Part of a small language model's weights.
Training: a variant of Adam for these matrices, 452M tokens.
MLP neurons of a small language model. Each row is named by its layer, matrix (gate and up: input weights) and neuron, and shows model dimensions 80-175. Each number is 128 + 32 x the weight over its row's rms, rounded and kept within 0 to 255. Numbers have three digits each. A neuron's up and down rows have the sign that makes its largest values positive.
After each neuron's rows, "fires after" lists the tokens most often just before its 100 highest values on Wikipedia text that the model never trained on. A number after a token or word is its count.

L4.gate276:161112078140093160147105133148151198103150154096123116089119111120123173161178119109158158131114112185170163122122098089095110122100080166084116140149094209150131049148103123176157128128128079114184165124162066163149124158136130101158152176122141101142077190162108122111155145136125095124
L4.up276:144102120124161122152119188107107146141125120163103072103059139143179167167176092139165095117120143158130113145118118209149121125091131137110198128130194098130124125137143177132111129162102114093192107145124113146110124108074095142087158074159159195095175166127153123123118161173149158126
fires after: "===" 40, " ===" 24, "==" 22, " ==" 12

L4.gate259:133164125106188173132085162145081145096147127160119164128191107171147108111134158123147142068130122167157136086150152106122118083136092088117074130150184108124112084047123115099137136139122112149144175129075113121213149138116158154137091138087132111108049137094152132071133107127140129197
L4.up259:117125123125098124070093099058159123101124183105177188154101160102144091073108112146110160146100128183077137099132087097171139167069109026137138108151127106029150148153105196080083124124122085185081100160124171128144122104133093187098146150069068090075141119150128091067168081118111128122
fires after: "\n" 56, " *" 24, "|" 8

L4.gate57:101119076120142114122126113109150159127150132140078135060168100177168128094157096070207147102063130101158136141118104091142143124111144187062091080189128145129118129158128144048133146134170136086167094126135125147151114113143177195157088097189123158104163133139139123052089099124124154189
L4.up57:124135089109161153156101131155114108087119099120076152053177104149105185153150173142148127085117117120158136093111180148122121116119129148097044095147104128131116073155143107100163154149152100131157098191141068155197055121114178135104122022170165181090065078106168153099105083162121107142
fires after: " |" 25, " —" 16, "0" 9, "1" 7, "′" 6, "3" 6

L6.gate142:188152085132106130124090152154099132133152176148084143118083077173146118150097144147153136097133167154168114173092075083176100118132115175088164094043132138131107195138155155102139119111123122162184106139120141148140133118117154204191128134166147118121095119111175143135064155145113091119
L6.up142:130220170086096153175126112131083154163151165149111093111084103175146116126112108175101102165091117093136114180069111147143121148173126112143126079120193190149088218190139135097160162128111081116139072107138143133176115128122146141140111113121141157063170120144146121096108139154126096140
fires after: " |" 40, "1" 14, "6" 8, " Sal" 8, "4" 7, "9" 4

L10.gate149:103162166098142120153198145116121128142164110156110104188143082133150117129115165121172149149142122122154083232162123139072141101147116150092122143102111169073135133099147073151135155104070182090111152096166133155121172135157118119143136113186146154157082190152129122092125141167119119127
L10.up149:140131133073098151106067115149111157126088123097152131141146120168173098164128038143129072141126085100130076133128214195124116092123134177164150144099118174107165083100156129122074189113112159096165154085147095144051108161130149135153157089151144155146135172152084093120099125158143156186
fires after: " " 58, "\n" 27

L5.gate150:116162081129089090134073071131131179116085115133109129137200113165178136129133113100105086108114061121127137106129178137141157140125115088092132140051194151073128139090105158151129113098170143070161143086133171126102158106157143113144124093103108102052150112098155105087131134167166104115
L5.up150:130155192116075166139127145143160158118143096139150068086204129092200121182168092074126136183105137093095185109138134099133157101136074114092098098094206090118173192098112178129140120078131138157161114113128091088134132153145120140114155153113141092117135081080128155103146182069161074143
fires after: "\n" 24, " |" 22, " =" 20, "1" 6, ")" 4

L6.gate375:099136078133140102148094108096085116119166100137100195131185132145128093083125176107140131093140143153163129172182122064159108108086151125111109136045127069142110075100086110117120088091153099104129148101143107139125095086114233114133154159107188144130113106141150064150119084047088156157
L6.up375:139105106141073093162141145208127126107131101168155091171152171100164152108130115109112135140162134136063125164075112084152181114130135076164104173164141171111137153142112139105116086147117114103111088139140112170089107140143126133125116114129147136184179118073148130145151146167131109154
fires after: "." 50, "\n" 26, " The" 4

L8.gate243:152073072134144106128110121098098100144164138144081137088126084151115097094148172074109114128078192119177150127111128146137097174141148116114177088155170133143168116120114133172155154124097096143106096112087179204150138100119191120125108131222108123159126102127127133103104121122203119150
L8.up243:131064149116140143151136121146154147106086133123137098131164157178110129176152164159132138091107149147114070101148145161074158170163121150072135129144141087140181108151141170083111140070098091178117105109101129136096157081073136072107131165125145120144116073110091110156131096182150146165
fires after: " |" 46, "|" 21, " P" 5

L8.gate144:139054091130146098186166126094064150163145146096080177094091063152162122144123172082142148132106139140162185091198129121143138090115094099135071178096140165105109104089159097130121139094126153096125121094155125117176124133109206117127103145138160045172092178158175144179140148128119111140
L8.up144:177072130115086108120058143137088152170134106120157132150159116123130150118098094094103141156117166122130145128152160185086117165150137096135141167102126119106134126153182126170113102143102164169144167113129162151154136121075148120106142083118140097119085143119075167169084098136172144121
fires after: "==" 30, "\n" 28, " career" 17, " ==" 13

L10.gate345:160144152085118145113122183121147121096169079113115105114191124090123103103125166059110087134205134119178104179156117095130124071151139102111116137108126155140092096090136111147160119101203094081169163047072136120116167168102160087087152120123078134125149196135148147134085172124116131084
L10.up345:132124142120148081095105150119092176146110135110179157225112092198139107097142090174114132157151089126126131114169193151109177055114167129115136116140195114088080148139082113091119117166136149093074194059105181135210140131097100153128145091123090114139128128115148098176080139144074170137
fires after: " " 38, "\n" 18, "-" 4, "==" 4

L5.gate31:131072090111125111133195150152106093140150086151135162160202111108070142115177137104141093128141125156202074128157112072168099134131115116154098134069119203117191136070101155118109127049102161119141152130149183131166136074067107124084107171132156133132094194126112159141147137103146125119
L5.up31:131175115082125134136144116127119141142188153121158142209117168123138049134124169061098102097082154152130149144076165081126129105094165129192108110127148125172186121116084096143175168143161088115152158138097100190124107154186122163123133129098150105158130177114115100113126069107114144117
fires after: "\n" 89, " Title" 5

L8.gate182:088109142159142080190115148145185083169190108101146157116116046109086108157128199131147090160095132149146189143134066104123094114193127144083079108122079128145186100081116166143115105102130142090117083106096197121095155163105213079095110113095138110122086093194080143140135148150156066155
L8.up182:112114079137194180077147147109111093132141128129108154062155131094116192132104121178094161139126112146124137201138139091062181184131124089125093085176113152129165116109078122165176119128154124128127202144162122097142111098110154150071112139161151116068115146143171051192122150107116145129
fires after: "2" 36, "1" 21, " " 16, " Mc" 5, "\n" 4

L6.gate173:151102089158134089116195175149188082232159162085134190111215156164104153118133156090118193143067145150118177101104118093112133121125062139097115147115141080148117149114168182113120146089137152155180222134132181179114142071112158118185115126125158126202138135135099101086118151141146148114
L6.up173:202090121136103130148168174158169087148147120114143177094146149064114151149137111190118127083151177195111134109150093144139138179155112088115114216178118082156121140103145188113128096138131102161157200184069120168110111124091131114083125129116114100108166137140093169145107145071112088162
fires after: " M" 25, " m" 18, " a" 14, "\n" 11, "B" 4, "M" 4

L6.gate319:127077148163135139043134124149134095142108080151159060151121135145088090125091143128099146109120159116157084098184123113126147097164101097121149185103178155056166142103150135175110146090177107140174143084148174158125168100079121111082180097130119101113081143111129180165138108126151118098
L6.up319:126168102167184103140093128172062165111138127138125128089112151136151097103122144158124212139115146091138066164188115145149121066141150195093157132156118153127141159136159115186146086111146098095162148130138064137171120125171148155125168121118155117104090089105074103159089077119098158113
fires after: "\n" 89, "-" 5

L5.gate80:142150129131123078158152126144115128170143140139125110152160112166134118146175155068131187103121122147169125124146132135114092090151083123114064120099161171190093128139174076154086133081166083100138139112203061114122157148132181108197123163121191098104065118153129157125133161065110126096
L5.up80:154085108139075116115110180098140115165143163160110093082137138156177158077087087083150122134098154120114082102138112143075140157151099101142123141127146189091159130147053178131086091099137101148191142160128109110081104143073159053114168098226125135139109136125137148141134121097199177169
fires after: "==" 55, " ==" 38, " =" 4

L5.gate62:051119122177150103103171111170105128126084178128074140128132113110093125120166189160169151172176144133088139126068101141160107139101087100119129157156038141126120123154149159114117117126176119055165108146163085080087145060141129081133146119169147211153096124135091196089129116140092113134
L5.up62:127167075115129091126099081153119205072080163139080134160142137209118067133126097155146207095191149126112097166142123136133079153076173078105139125171127119127120097145116158076153076110172080117136114126131152106184193141173081183120125135160099155103127109099106166052087158134074129090
fires after: " |" 37, "0" 13, "8" 13, "9" 7, "3" 4

L10.gate356:119153119122103145059135110155099125166166163132122127134119078135118095133118130117185137115137132151199121112102119146093108136162075114100141073147148152117188051138141121135116138147100194093208155181128120087117125143084216141172074185149107133073088147215094146101094180093099121132
L10.up356:119142166107101146161082134125171150129146129162145118048117143168101154069106138097122157130060066152102159171130128121104137182127117098127110127071105112146147128139150181149066166138154111223131169126115107170175137064111140150124063125086103218183112156159128171139118181121180120109
fires after: "0" 19, "5" 15, "9" 15, "2" 12, "8" 10

L4.gate197:092129116082109084098107096122139126127103135109120160098130156170098117146124102105136115138132152120163090092164136153121108087152076076126085155167118180079128125058131129171079137048132175123148103084068175146148130146120153126118126111082175085182070118112151162070135127117108151130
L4.up197:111199067103170167092185110113063071143182172116157162117091130102151111102078120129094086133179083164169140169132107074059111125083066114095137147167157127128165141176143121114118154141113132126113154069134115131140148138160118117141125130129069081122108088151071108121162092085024190143
fires after: "\n" 96

L10.gate86:123162118112130103136132148134105080120115178131075116143168085121136100143179133140137080168132099131107154150146085107131132109083089126124121172146141138162078130139133116150105164122145174055101094195133094083118161150169166165127141170104111102103097165139058143114126115148162121131
L10.up86:100178117134177109156149152134145105119113142139107143098163155128144102137114086146100102134124092147093085146159197125068132147109170086116116098167158149123066064149090149096146120176143140063098104181151121076147118103158137171099160047122076140130120060114106180138150113128104118158
fires after: " " 27, "0" 18, "9" 14, "1" 9, "2" 9, " (" 4

L10.gate156:140161107131200117084068120178131121129172124093115141175164123142143115142168169114138152152134151097130133126159168143061153090136122194131106040067199179164128137105153092087189161194131133102090161119124031186145162131156147147098158061188086173076177159135133118124117085116108128154
L10.up156:166179165130103142128169087153099134125126123173162229177127117220123130123078149168135156164183122141187127145127136112169103115157091094092124109124084097082130171150140109155092120084095112099142134032146146125119139076091153126081099111111165134127161101113156121143154161114120206107
fires after: "\n" 29, "0" 16, "|" 11, " " 8, "9" 8, "–" 5

L10.gate301:112090092151112084119121193105071076084130147115116146153122146144151110052094118158142148200139105137162103153121162118110117131104095153069063173135153174163126103096130080132079166092142122128158112080151158130145096127108142094139151153164094146112097128146149149127096128106069151150
L10.up301:118094148146081180079072225146081136110139081137140159146116164123124128146143104135133116199075121148172099097176188163064130131185165187093119181134147158174144188108142175089072162121156101089184126108113138127127153135101178124127172120191097128130169103118159115140154128114123132117
fires after: "." 21, "===" 21, "\n" 16, "==" 15, ":" 6, "-" 4

L5.gate241:092080152147104129129126132137091173084135086163128083120143098132089103139103154136139149159166097175120145122208048168148139117164114153097113109093068156104113158142126137157097083114149118139097117133186126119078113157133142129126168136141142125126120174135128194092105148138207128075
L5.up241:166126105139152115124113128136116172084080150128138137149133119156134115091105173143112217081128110092152100095139151162089096127178132114124105066122122162116083080112146130155127102111132128129125073149171105046127118169108137065130090136121109142097172100137147119121123157131127155143
fires after: " |" 25, "8" 12, "9" 8, "0" 8, "1" 6, "4" 5

L4.gate237:131154131175147127134165133152090116132138088163129112145129113170142167157166111097144065129088124163151113168073084158124161114105133075104140050118158132103169184091157110105133169137136139071179103148071155173131196098137112160113163176171151215063143105122154102100151106116186114122
L4.up237:144139132178098156148129129120190128119096117166123119090135113101104117168084159105099146098098136128133105140073137165110195099155073140077056082162120070134124225154150177126104138093115073087145169124101181165135140100098146203104108091139123128062136159083125147148125090134152083151
fires after: " |" 63, " gu" 5

L6.gate212:126102143176103131131166144100145092146090120119101132119143148156143090092102163109174122097054126142150095138140147136131093169158114144163137121073136155029153157135139170139077157087148151132139167085095144091171146144103153130193108143175176087198154113143081088144100118119171136174
L6.up212:177176093061128099151164141140151097167095100093140125132121134116159146066117115179104078130090129135140158139160156106082096190142092157090140116127167138154189132130099162167089084112126130130143150144084116135104128116162114115070162101048095048064108128135056129067129158129142145110
fires after: "\n" 89, " in" 5

L4.gate243:142156130133133100156142193159105138132149171057125119096130168184113074121137128113102187110093109121174149142124157143127084081128101132095144125168108157166122166132185131146096193142112129145186121116115168165143122089175162128124138154082162129124089104142106131066063143119159148152
L4.up243:076173133150135091137118194093168104155143115131154129146119139092135114155089135119151144135114119110102157102107141088159148074131137173115101203104098093125148088125186076096172070181116150113148108103085128132149140173131136100100148152163078102130139172153087102097151141089163113132
fires after: "\n" 33, " a" 12, "A" 5, " f" 5, " b" 4, " m" 4

L5.gate81:069158149095177138137112104101187141100133157114170128122156129141183112086152109096111171143129076143133122079074086150129163093130101090091098104135145157110147072131162118103090123135148122145155174146111122139074079096163131142118112088142191205077055176096130174088114117123138063175
L5.up81:131161136108144080171103080119137138142096127125137122131111155035097145134122104125115169132123141164148150088099138187073118170122154122157119144106155149119138114149129166146129093130138096161184143091095150143187129063121119113103074125116111119144100121104097145077111149182106134058
fires after: "0" 18, " Reg" 9, " votes" 7, "r" 6, "err" 5, "8" 5

L8.gate10:092089077096189064082144139087140078134163100165137144095118096117128122085049176122145078089123145164150107069163061101152055150182173060134147158066134124139145140125132135146071116129143091213133057146134141182087101129091092109102127126071099132125162151130150137120117135120089065143
L8.up10:109147117118127137120126114098135073122138117114094144172094161100077155089160195073053125103160130181116130189110124197118097124111167162133080152122088144135095129096103055117074160066127157088084152184114136115100113085096116035108125138141187141133089107138128121108132115107083126117
fires after: " to" 19, " would" 11, " can" 8, " st" 4, " which" 4, " g" 4